{"num_hidden_layers": 13, "num_key_value_heads": 5, "intermediate_size": 1280, "init_std_o": 0.0, "optimizer": "muon", "beta1": 0.9, "lr_head": 0.00575, "max_grad_norm": 2.0, "batch_tokens": 65536, "max_seq_len": 768, "doc_mask": true, "train_tokens": 380400000, "max_steps": 5805}
MLP neurons of a small language model. Each row is named by its layer, matrix (up: input weights) and neuron, and shows model dimensions 16-111. Each number is 200 + 30 x the weight over its row's rms, rounded and kept within 0 to 999.
Before each neuron's rows, "fires after" lists the tokens most often just before its 100 highest values on Wikipedia text that the model never trained on.

fires after: "=", " ="
L6.up392,238,175,205,224,240,181,142,177,242,174,221,216,239,227,232,238,249,159,158,198,224,166,175,207,174,202,174,187,149,186,240,228,177,173,160,210,216,233,185,202,208,207,154,247,240,196,228,195,274,183,202,214,220,239,199,229,244,205,260,204,201,166,194,196,272,178,165,173,201,191,227,198,204,129,217,173,226,181,205,212,223,189,197,187,194,207,208,169,151,203,126,237,209,191,172,186

fires after: " |", "|", ";", "="
L4.up468,296,175,178,225,208,190,231,238,99,240,158,196,193,225,198,213,155,248,225,174,168,258,224,178,215,191,174,216,187,148,200,179,241,192,229,217,201,234,224,171,214,279,163,194,223,160,214,193,187,226,243,173,206,191,147,207,243,193,230,264,146,147,268,245,216,231,197,207,229,192,219,166,211,191,166,180,275,178,191,256,172,222,186,161,215,246,184,208,231,243,177,198,166,267,211,248

fires after: " of", " is", " was", "'", "r"
L6.up280,167,194,194,218,254,246,243,239,134,190,194,194,258,207,187,182,186,225,233,216,252,207,153,214,214,196,186,173,244,239,158,209,177,148,197,236,233,145,218,201,221,167,257,252,231,239,174,230,174,233,200,149,180,209,189,176,163,214,212,161,234,206,217,150,233,193,209,237,264,264,191,224,218,165,179,147,184,144,222,195,225,203,213,219,200,153,199,230,228,168,169,203,202,203,232,233

fires after: " |", "|", "No"
L2.up929,173,219,142,229,226,232,227,193,183,213,192,240,249,163,181,193,226,241,145,182,232,152,126,220,230,201,210,186,202,160,207,218,211,244,145,188,219,226,209,148,260,237,220,199,228,252,211,226,128,213,145,234,196,193,229,201,162,167,197,228,202,220,257,201,170,201,197,232,221,187,205,275,178,143,239,186,200,233,244,236,216,213,203,209,201,269,226,239,242,187,210,203,164,222,165,183

fires after: " 3", " 7", " 4", " 6", " 2"
L4.up725,202,164,264,205,186,229,158,175,159,189,198,181,180,213,196,185,189,210,164,218,209,224,176,217,219,231,232,215,193,165,193,198,195,213,200,196,201,180,267,178,171,241,246,198,204,201,227,251,199,209,147,207,199,197,204,186,220,193,178,210,194,217,214,139,212,232,169,224,199,216,219,247,179,200,201,254,168,239,150,229,188,286,198,189,144,220,253,179,203,274,222,182,213,229,203,203

fires after: ",", " +"
L2.up558,225,214,232,233,214,211,199,209,220,154,171,199,223,192,208,205,219,219,201,152,206,187,257,155,239,142,247,272,185,204,236,232,185,233,154,184,222,219,173,248,149,153,160,201,160,166,193,156,153,201,235,178,211,225,167,202,207,226,201,197,191,199,220,254,240,163,165,159,191,182,199,254,228,144,215,96,288,214,192,205,214,165,205,221,216,173,220,181,240,204,202,200,144,175,188,216

fires after: " |", "|"
L10.up1167,228,231,223,291,227,184,178,224,200,179,162,216,227,199,223,218,186,204,199,192,204,166,247,202,192,196,151,195,157,175,252,201,163,181,177,191,242,187,207,150,200,175,233,203,178,200,172,193,258,263,256,231,188,175,225,207,248,201,125,226,213,196,193,217,238,201,167,221,205,214,165,182,155,224,156,135,239,169,220,243,202,170,145,203,209,126,252,182,191,175,211,195,135,155,198,252

fires after: ".", "{", "/", "\n\n", " h", " E"
L4.up1268,185,179,261,171,227,213,219,185,162,176,188,203,218,134,211,171,175,174,246,199,147,219,186,186,214,189,224,167,177,198,188,178,202,229,166,191,192,221,200,180,178,202,277,191,226,190,207,234,227,266,194,189,124,185,204,207,203,192,169,239,153,231,223,201,197,223,241,202,205,170,234,200,265,186,133,241,175,280,198,200,191,170,179,268,214,214,206,208,224,188,197,211,231,213,198,200

fires after: ",", " 18", " May", " 17", "19"
L2.up403,180,211,211,165,188,220,230,207,212,207,197,185,246,180,126,198,199,242,164,256,196,203,238,190,221,201,169,229,190,188,215,221,239,176,207,229,246,209,208,193,208,152,183,185,195,222,189,206,222,196,259,220,130,229,194,162,139,178,240,175,234,200,174,188,220,219,228,195,239,131,262,193,208,235,200,208,179,187,179,193,186,197,208,148,202,206,195,215,188,153,238,215,178,255,213,206

fires after: ",", " is", ")", " di"
L6.up90,183,230,186,151,255,194,241,187,148,220,189,152,231,242,195,258,186,233,180,208,176,212,153,212,172,206,162,155,220,188,226,154,235,193,215,178,207,199,241,169,189,184,222,221,191,158,235,166,213,146,215,218,180,190,194,173,189,199,160,153,240,215,232,176,190,184,189,201,199,188,181,182,195,148,177,212,236,165,201,206,188,179,193,222,271,200,234,195,159,202,245,258,156,203,172,206

fires after: "|", "-"
L6.up396,144,212,187,194,198,129,262,243,175,191,225,173,199,161,162,214,239,272,188,161,236,224,242,182,237,186,194,197,204,199,181,189,190,250,200,158,256,211,196,196,251,182,239,143,167,213,209,179,151,186,189,231,151,139,207,186,210,212,126,234,154,260,153,231,259,267,237,243,199,189,222,144,200,190,177,190,214,237,180,218,192,215,257,145,183,207,250,223,211,199,172,270,236,187,165,162

fires after: " of", " one", " the"
L6.up1105,220,187,241,167,283,205,204,212,206,206,146,198,201,223,199,181,204,221,177,204,199,179,253,193,244,208,274,140,197,226,164,178,166,141,139,219,212,174,174,181,215,163,189,177,204,217,227,199,144,259,184,222,203,230,189,172,202,216,174,181,203,230,196,220,204,184,168,221,261,149,189,144,237,172,190,250,200,177,247,215,196,217,243,161,193,220,172,187,170,199,209,207,169,177,139,239

fires after: " in", " He", " Che", "In", ","
L3.up68,180,144,242,229,201,135,172,221,191,257,238,237,131,200,181,164,168,236,239,266,241,197,223,177,213,159,100,181,198,169,210,232,180,176,200,176,200,149,198,196,231,171,228,233,194,230,244,213,174,213,181,158,202,187,256,209,198,180,203,239,219,233,203,188,173,244,234,231,204,183,191,195,149,226,193,196,190,247,264,216,189,204,170,203,127,139,182,219,244,188,152,225,249,238,238,183

fires after: "-", "1", " under", " a", "3", "0"
L6.up738,222,157,187,209,220,227,242,117,175,163,221,220,205,151,202,267,276,159,258,208,292,194,265,206,186,192,227,206,158,176,203,197,212,252,223,172,223,246,228,174,194,205,200,197,156,173,213,184,206,158,203,215,182,258,179,237,239,199,144,210,193,239,199,199,244,242,193,167,188,187,191,215,160,221,244,224,153,179,196,178,205,164,195,177,192,262,227,174,192,201,208,200,224,206,218,210

fires after: ".", "we"
L4.up1219,174,212,140,197,207,218,192,203,201,151,200,196,190,222,178,181,175,261,214,203,209,192,195,145,228,182,223,182,234,206,208,172,226,167,201,203,168,189,158,193,200,153,256,217,262,154,232,245,201,230,186,206,201,193,264,203,256,202,196,181,182,149,201,195,198,178,211,146,150,250,186,234,157,236,227,189,227,196,275,189,176,131,202,257,208,226,223,274,236,197,224,234,245,189,179,178

fires after: "'", "-", "s", " goals", " reb", "/"
L6.up299,154,152,226,185,204,224,264,160,212,203,174,193,215,217,158,185,183,220,170,145,251,181,214,172,226,221,217,243,211,196,224,169,188,221,203,149,168,172,108,183,194,192,214,238,152,264,200,179,188,222,183,197,258,187,212,136,250,239,192,198,227,197,184,146,221,233,204,207,240,225,176,180,210,189,210,238,164,225,206,241,211,200,216,156,257,169,179,229,182,153,214,197,205,255,164,182

fires after: "–", " Fle", " War", " +", "19", " |"
L2.up962,218,199,220,158,280,193,160,216,212,199,157,195,262,207,188,199,136,194,211,182,229,188,197,202,180,160,230,226,204,241,176,182,231,220,224,247,206,224,171,158,211,239,199,203,256,199,184,266,253,189,199,172,164,183,171,155,192,251,275,204,253,185,202,181,186,204,148,139,212,272,182,167,189,184,168,216,196,217,214,190,228,157,213,184,206,249,175,187,194,194,283,198,188,201,190,216

fires after: "-", "–", "="
L2.up67,211,185,196,231,192,190,248,218,160,229,220,212,187,179,215,205,186,225,201,242,283,196,160,217,218,179,230,189,144,211,185,212,222,232,156,215,192,265,188,201,199,258,199,211,232,235,198,177,206,190,219,221,177,243,221,202,187,263,232,192,187,214,193,83,154,202,181,179,152,207,154,181,175,176,187,187,190,191,228,216,200,217,197,123,190,218,224,244,177,173,206,210,183,174,263,181

fires after: "-", " (", " \"", " Fe", "{"
L3.up419,203,247,254,230,154,248,230,188,163,174,211,214,205,209,147,184,143,179,197,140,231,196,197,192,211,213,192,175,137,183,213,175,148,207,182,183,208,191,221,212,219,182,172,241,155,198,192,258,225,249,246,228,159,194,167,188,159,234,170,208,227,213,181,260,220,213,239,190,186,202,182,216,172,193,227,234,209,193,205,212,175,166,173,212,212,234,253,186,162,192,239,214,199,179,204,215

fires after: ","
L4.up271,141,162,222,194,240,217,229,142,207,242,223,224,187,238,184,183,205,165,223,156,183,144,251,243,204,204,193,213,253,192,269,203,171,177,203,197,211,208,218,166,178,172,207,232,230,210,226,231,228,241,156,154,231,215,157,214,197,170,172,204,207,158,216,175,194,183,178,205,213,177,187,229,205,192,224,284,185,219,200,215,193,216,251,204,161,176,216,188,258,172,156,151,200,160,138,234

fires after: " in", " a", " the", "In", "in"
L6.up632,227,106,194,162,135,189,231,159,163,176,195,197,223,215,244,190,179,201,176,261,234,205,155,199,198,226,281,213,138,195,189,223,212,141,226,148,195,167,154,248,164,229,213,160,224,214,204,201,162,171,193,237,234,206,247,202,265,215,162,224,218,227,200,187,219,133,256,198,178,208,216,149,218,214,193,229,219,176,221,214,197,227,160,240,173,166,193,158,187,261,213,209,180,222,177,172

fires after: " 1", "{", " R", " cl", " 2", " a"
L9.up951,191,226,190,204,162,200,222,187,169,234,181,196,200,205,221,255,250,234,224,205,221,194,242,251,186,217,214,162,254,185,276,170,221,143,168,233,208,133,170,251,174,179,187,175,198,181,201,154,191,203,252,216,206,222,219,195,250,203,206,283,225,203,139,204,195,178,158,222,244,205,212,248,205,164,164,208,193,238,169,229,201,228,191,236,187,200,230,272,195,248,189,219,200,202,211,133

fires after: " |", ";", " Pld", "oph"
L9.up1243,198,203,241,170,211,206,187,195,230,238,210,207,269,129,211,203,189,246,172,173,192,171,262,194,244,181,237,185,198,164,214,181,190,195,248,188,195,239,225,226,223,177,151,202,200,209,254,129,122,183,204,203,212,188,210,188,185,140,194,209,163,245,239,220,168,119,170,255,192,195,170,172,233,167,189,199,157,147,216,211,221,174,171,180,191,222,183,200,206,170,142,198,236,203,228,221

fires after: "-", ")", "|", " /", " |", "."
L2.up826,172,222,139,214,258,214,195,210,133,195,165,193,129,155,206,249,179,183,231,166,248,183,181,145,201,167,212,222,244,228,171,148,203,229,254,176,219,171,217,151,182,185,181,184,208,194,241,234,189,182,162,150,178,158,169,197,188,205,252,158,193,207,201,221,196,243,161,177,202,242,152,160,136,217,196,217,203,204,199,235,245,186,198,267,207,190,224,239,230,222,236,220,180,211,213,244

fires after: "\n", "|", " second", " first", "r"
L6.up982,186,185,187,225,235,223,213,241,180,194,182,235,184,147,249,233,173,211,195,213,226,204,220,155,220,217,186,173,199,223,182,216,179,196,198,159,263,220,213,258,234,195,161,198,200,202,202,194,194,178,211,180,180,235,245,170,205,134,209,219,206,229,216,238,206,220,233,196,248,208,217,189,182,140,199,171,253,223,187,199,218,178,161,170,178,140,178,260,190,223,213,199,160,206,189,190

fires after: " |"
L2.up950,254,221,208,228,209,195,256,218,207,208,211,245,189,172,193,259,229,204,208,172,213,132,181,141,209,225,233,184,181,189,191,172,208,216,215,112,199,199,191,217,236,199,180,221,261,190,226,203,199,178,216,235,195,163,238,218,203,266,228,226,186,226,174,199,214,194,191,201,152,192,158,224,181,143,192,247,253,200,199,165,189,162,150,184,177,191,157,177,167,211,196,233,224,227,204,205

fires after: "\n", "°", ".", " ju", "N"
L3.up656,200,200,242,203,215,171,131,207,216,161,161,175,172,224,191,188,178,173,203,166,237,270,248,189,184,224,198,242,224,225,213,165,199,201,171,193,265,204,202,215,229,179,180,153,241,165,218,185,270,234,209,200,208,213,204,163,169,184,204,207,194,261,223,169,182,206,217,187,212,196,182,209,236,141,122,266,185,171,176,158,165,214,200,198,226,196,262,190,227,190,225,186,200,188,220,194

fires after: "|", "\n", " Id"
L4.up1249,221,168,209,187,203,228,166,217,191,215,194,201,181,208,246,227,217,180,180,180,198,196,187,184,223,165,191,162,240,241,210,244,187,223,188,133,201,225,228,232,212,245,194,211,231,190,193,193,231,225,222,226,187,184,158,206,194,221,138,224,118,175,207,237,210,131,207,256,242,195,179,220,225,222,168,168,195,224,277,182,205,247,203,231,219,180,277,276,229,191,255,203,198,208,163,184

fires after: " 2", " 4", " 5", "f", " 3", "F"
L4.up638,146,212,188,228,174,225,202,219,221,177,221,147,240,199,179,229,173,236,235,197,169,213,181,152,169,208,192,219,220,162,193,174,214,161,194,183,204,180,217,236,196,173,242,168,202,201,152,246,263,157,175,197,170,212,204,223,226,231,191,209,161,252,216,203,196,209,236,189,196,239,184,220,246,154,185,209,136,251,220,216,208,243,233,168,177,131,195,208,179,204,269,186,224,167,217,223

fires after: "|", " end", " season"
L9.up774,194,225,177,208,184,218,212,190,187,183,209,196,250,198,191,216,201,197,235,185,153,186,196,173,205,228,212,185,218,189,215,206,190,197,166,261,179,154,178,177,177,230,166,151,219,217,212,177,170,202,219,202,174,148,223,168,194,241,231,241,207,179,187,188,263,199,221,211,190,208,178,229,226,210,161,147,262,250,206,259,230,209,172,224,221,189,150,218,227,227,209,242,158,173,119,154

fires after: " the", " a", "-"
L4.up956,215,177,188,231,218,193,184,185,196,202,276,192,197,190,224,134,262,153,177,201,240,146,250,175,241,151,189,233,185,171,250,222,157,176,217,198,187,186,250,189,236,175,177,237,243,216,180,213,187,219,199,251,144,230,131,182,211,187,218,212,159,232,247,163,235,175,166,207,192,214,197,211,200,233,251,229,193,210,205,176,156,239,226,220,207,218,241,231,214,233,172,209,210,205,190,208

fires after: ","
L6.up670,247,224,186,197,211,186,201,236,211,153,206,215,205,146,211,196,156,194,261,222,201,184,220,150,194,166,243,174,189,177,247,226,167,199,114,194,245,158,154,267,234,183,186,221,184,233,171,241,227,245,195,157,115,199,210,190,197,262,172,195,170,223,200,141,211,171,166,197,189,193,172,165,185,182,175,193,180,227,236,222,197,210,195,188,163,180,191,127,223,188,228,205,197,208,159,225

fires after: " |", ":", "|", "°", ","
L2.up1141,203,214,236,178,228,214,220,155,211,198,198,160,213,206,202,211,221,175,171,214,215,232,210,222,235,172,193,229,232,206,194,224,192,158,162,166,167,222,167,241,233,172,153,201,172,218,247,208,179,209,175,174,178,175,262,176,186,202,249,225,207,170,229,183,160,214,221,144,216,214,167,215,232,211,201,249,201,245,169,205,207,280,141,222,166,193,169,237,214,167,230,161,121,189,274,225

fires after: "=", ".", " on", " ="
L3.up692,132,147,172,186,240,242,190,183,179,132,227,221,227,231,188,183,159,227,204,155,234,241,200,169,191,201,158,213,206,215,207,163,178,186,193,175,211,150,187,227,248,268,161,274,227,180,174,134,261,201,216,205,198,211,225,195,239,212,182,183,163,214,215,139,193,241,212,159,201,221,175,201,225,169,220,172,197,218,202,183,250,175,206,263,186,218,221,189,204,209,192,227,190,200,211,183

fires after: " |", " (", "|", " ["
L9.up294,232,133,129,225,189,170,233,241,181,205,148,184,238,189,188,232,214,190,218,182,187,209,190,212,208,248,198,209,239,231,205,159,189,247,157,167,170,179,195,207,266,166,248,198,214,216,207,195,204,244,191,260,170,151,214,210,223,191,202,207,224,179,214,181,199,121,194,145,228,178,225,191,223,183,209,230,236,195,160,212,213,198,184,213,288,176,167,197,230,195,233,174,192,223,159,269

fires after: ".", ",", "El"
L2.up317,173,265,174,191,204,190,254,230,158,187,200,200,262,173,206,178,208,189,183,205,212,195,164,206,200,194,200,236,234,214,240,197,211,193,217,207,210,201,231,188,230,161,212,216,235,200,211,182,256,208,213,137,189,222,196,177,203,194,202,170,210,193,181,194,211,200,174,194,185,178,210,182,211,185,169,230,214,202,209,166,179,192,207,180,239,228,212,161,208,176,204,183,201,146,211,191

fires after: "\n\n", "\n"
L6.up1194,188,167,188,217,169,199,184,211,202,197,152,182,222,184,177,242,210,235,135,168,162,182,212,200,211,243,204,176,238,151,161,236,214,213,194,227,206,194,166,213,183,229,220,258,204,180,200,197,221,180,227,248,192,198,160,223,221,169,239,195,217,190,191,192,217,190,247,180,181,201,203,199,198,234,196,138,187,181,210,188,191,176,216,251,188,216,187,189,204,241,181,193,173,201,244,234

fires after: ".", ","
L4.up459,201,192,218,206,213,165,164,199,204,196,160,204,221,194,251,211,174,200,247,226,220,175,188,150,226,203,203,217,195,232,266,204,212,184,229,165,196,136,203,163,219,234,179,226,143,192,196,213,194,211,190,220,191,242,235,218,204,184,220,173,214,209,181,182,173,178,202,177,231,267,197,226,219,233,203,194,217,188,173,240,170,212,274,240,155,207,176,198,187,154,202,158,180,187,209,200

fires after: ")", " as", " is", " was"
L6.up660,184,154,171,214,154,184,281,171,196,218,191,183,260,194,189,184,171,181,216,215,201,184,133,193,199,192,236,206,245,233,203,146,194,194,218,208,242,203,220,173,205,174,228,189,223,171,185,163,192,224,211,185,153,227,187,214,197,198,194,166,227,197,207,190,209,156,208,155,206,222,232,219,193,202,232,208,210,208,214,210,221,124,159,236,226,174,181,187,220,242,186,194,218,237,235,178

fires after: " |", " of", "|"
L10.up447,205,174,267,150,217,173,224,164,177,158,199,194,211,226,235,200,202,210,215,230,146,172,225,258,231,159,181,191,179,205,175,189,246,210,196,223,159,236,203,242,215,123,213,204,225,177,235,147,214,157,198,254,180,202,171,212,207,185,168,227,237,214,273,231,217,196,188,237,185,201,200,245,168,203,151,167,188,207,202,215,178,216,209,170,182,203,221,233,218,197,141,187,228,202,177,220

fires after: "\n\n", "\n"
L9.up1045,236,222,204,205,170,168,183,222,213,146,219,224,191,179,198,229,202,185,185,156,147,224,249,178,177,193,158,201,232,168,237,171,177,172,190,179,182,255,166,148,225,150,282,199,182,200,184,201,288,213,171,218,199,194,201,182,206,218,219,242,240,240,173,195,222,163,149,200,203,144,212,240,227,240,179,160,226,215,246,167,207,198,162,165,226,165,195,200,220,195,189,224,226,202,199,195

fires after: " and", " a", " was", " are"
L4.up891,215,237,228,226,179,169,207,199,226,154,221,136,245,101,177,222,184,180,255,208,162,161,213,160,276,195,248,170,235,166,223,195,161,229,212,230,160,256,196,201,228,249,182,198,137,231,257,225,200,266,256,179,194,219,189,224,205,176,171,166,201,235,248,166,200,221,232,195,198,238,235,268,155,224,228,155,202,224,236,251,189,202,199,214,200,208,199,176,171,150,236,215,213,140,181,205

fires after: "-", "{", "["
L9.up130,188,196,237,216,219,185,166,252,222,205,137,182,192,205,227,231,209,184,203,209,185,198,193,176,172,162,206,230,249,130,210,172,209,184,204,227,221,168,214,168,214,184,213,131,162,216,191,238,243,146,191,225,177,217,215,193,170,227,252,229,235,218,208,191,245,252,214,196,264,208,223,161,198,176,220,287,240,186,204,147,203,186,226,246,248,208,215,201,201,231,225,171,177,163,189,235

fires after: " the", " The", " and", " with", "."
L10.up197,212,159,216,166,205,186,194,194,247,253,211,219,226,181,220,218,240,167,181,218,197,202,189,187,201,191,224,180,144,172,209,250,209,175,213,238,179,197,161,201,219,203,211,190,222,214,215,195,229,222,160,215,205,203,215,201,189,192,226,222,207,224,199,185,218,174,226,189,241,248,205,201,180,242,246,187,187,180,193,167,120,227,224,192,161,190,186,201,221,212,153,177,225,136,134,216

fires after: "\n\n"
L9.up218,205,234,173,194,191,238,218,219,217,178,219,175,247,171,190,217,158,217,259,202,191,197,179,205,251,209,220,204,217,191,200,187,217,183,215,179,131,159,163,249,181,206,221,231,181,245,228,185,181,199,224,200,240,216,213,225,241,222,229,297,178,200,182,178,184,176,200,160,187,216,175,221,167,269,177,180,189,247,182,230,239,179,184,229,241,232,229,234,207,205,173,170,154,178,180,187

fires after: " |", " the", " (", "19"
L9.up320,222,191,240,182,208,188,235,189,254,157,214,204,192,226,205,204,176,193,209,238,206,255,204,205,194,187,205,198,152,169,146,152,215,159,161,226,210,154,190,215,206,175,247,221,241,214,227,215,234,160,217,247,182,209,178,219,200,194,238,172,172,260,167,172,182,181,193,162,197,220,245,189,179,186,185,261,227,205,173,218,217,180,171,187,224,214,216,187,182,215,178,251,195,179,209,171

fires after: "–", " the", "-"
L3.up932,210,210,177,239,243,220,223,198,232,243,168,180,178,216,178,243,175,137,209,207,204,191,177,217,199,249,154,179,152,207,197,201,208,236,198,214,158,167,178,194,211,199,197,243,194,218,202,213,169,163,178,184,186,160,205,210,235,264,204,179,186,215,206,181,175,221,223,177,169,186,185,230,174,206,179,225,206,223,233,226,166,216,218,247,249,192,196,202,164,264,209,170,245,176,204,168

fires after: "\n\n"
L6.up481,222,187,221,253,214,168,200,243,260,200,199,196,264,130,242,240,153,202,200,182,214,198,187,165,229,219,203,178,223,188,202,249,204,180,262,213,168,159,185,178,210,193,224,184,247,161,211,188,206,221,205,141,223,228,179,172,201,195,207,236,235,190,235,226,218,144,170,177,175,192,213,179,183,186,177,266,172,227,218,195,221,187,215,161,200,231,184,203,178,190,211,171,150,195,220,150

fires after: "."
L3.up804,177,252,226,200,214,236,178,187,206,199,195,227,164,179,209,201,211,204,210,212,219,204,162,245,195,177,221,267,224,233,278,212,182,198,161,221,153,212,184,186,206,171,201,209,230,171,272,219,196,159,144,234,187,198,144,192,160,176,188,211,203,178,252,230,193,223,225,153,201,186,211,174,214,184,158,189,207,190,225,146,196,190,205,208,195,220,181,157,251,166,151,218,188,85,228,198

fires after: " the", "|", "\n"
L9.up583,152,197,191,195,171,265,214,252,187,187,204,212,182,175,249,212,208,204,194,179,246,198,207,221,209,181,275,185,204,203,220,169,192,226,201,193,175,211,208,167,211,225,214,208,208,185,211,157,274,215,187,202,202,188,172,257,261,175,180,179,238,174,171,157,191,213,192,208,174,219,194,189,198,204,198,82,212,148,216,214,184,221,263,204,228,213,200,206,212,238,241,217,177,160,225,181

fires after: "–", "-"
L9.up308,208,162,163,168,180,168,189,248,172,220,177,250,171,181,145,202,166,215,194,164,186,238,239,174,187,159,176,223,179,177,160,201,209,181,189,213,206,209,156,237,196,180,224,208,182,209,145,228,183,212,209,226,235,216,133,194,161,220,217,210,233,230,189,161,206,249,152,164,174,216,169,187,234,211,195,211,170,231,206,164,194,154,190,196,246,209,244,243,250,186,204,184,192,212,234,228

fires after: "."
L4.up40,166,175,194,259,195,200,232,203,177,214,149,193,227,137,189,224,174,202,143,180,182,185,182,178,204,186,196,170,251,210,227,211,140,207,199,227,174,177,246,213,190,224,178,213,163,181,208,236,279,264,201,180,174,268,223,187,186,202,177,188,262,217,270,196,207,188,160,185,179,192,217,217,203,152,212,215,279,213,118,196,220,176,211,197,246,185,236,210,248,237,215,214,247,171,182,196

fires after: " was", " to", " a", " as", " he", " is"
L10.up744,169,109,219,223,155,245,229,205,185,240,195,223,247,140,181,195,181,157,183,154,256,197,187,130,223,211,221,177,185,169,156,175,202,225,229,165,204,165,163,175,218,186,192,230,187,155,219,200,200,252,204,133,212,187,162,217,213,238,210,218,164,239,191,185,207,175,203,187,150,243,231,249,230,184,200,147,187,244,198,193,218,183,199,235,205,132,251,190,211,254,254,235,204,223,189,200

fires after: " |", ","
L6.up365,134,177,214,184,183,182,234,201,202,229,181,203,191,227,251,172,195,221,200,233,222,236,208,185,172,192,222,216,187,242,190,181,214,186,184,192,173,186,239,220,279,230,162,181,241,184,266,229,206,170,193,173,204,219,220,160,231,159,122,156,247,174,160,228,233,158,243,168,173,150,207,221,180,216,205,252,209,212,207,196,239,195,183,179,209,169,193,208,227,189,212,164,214,168,201,220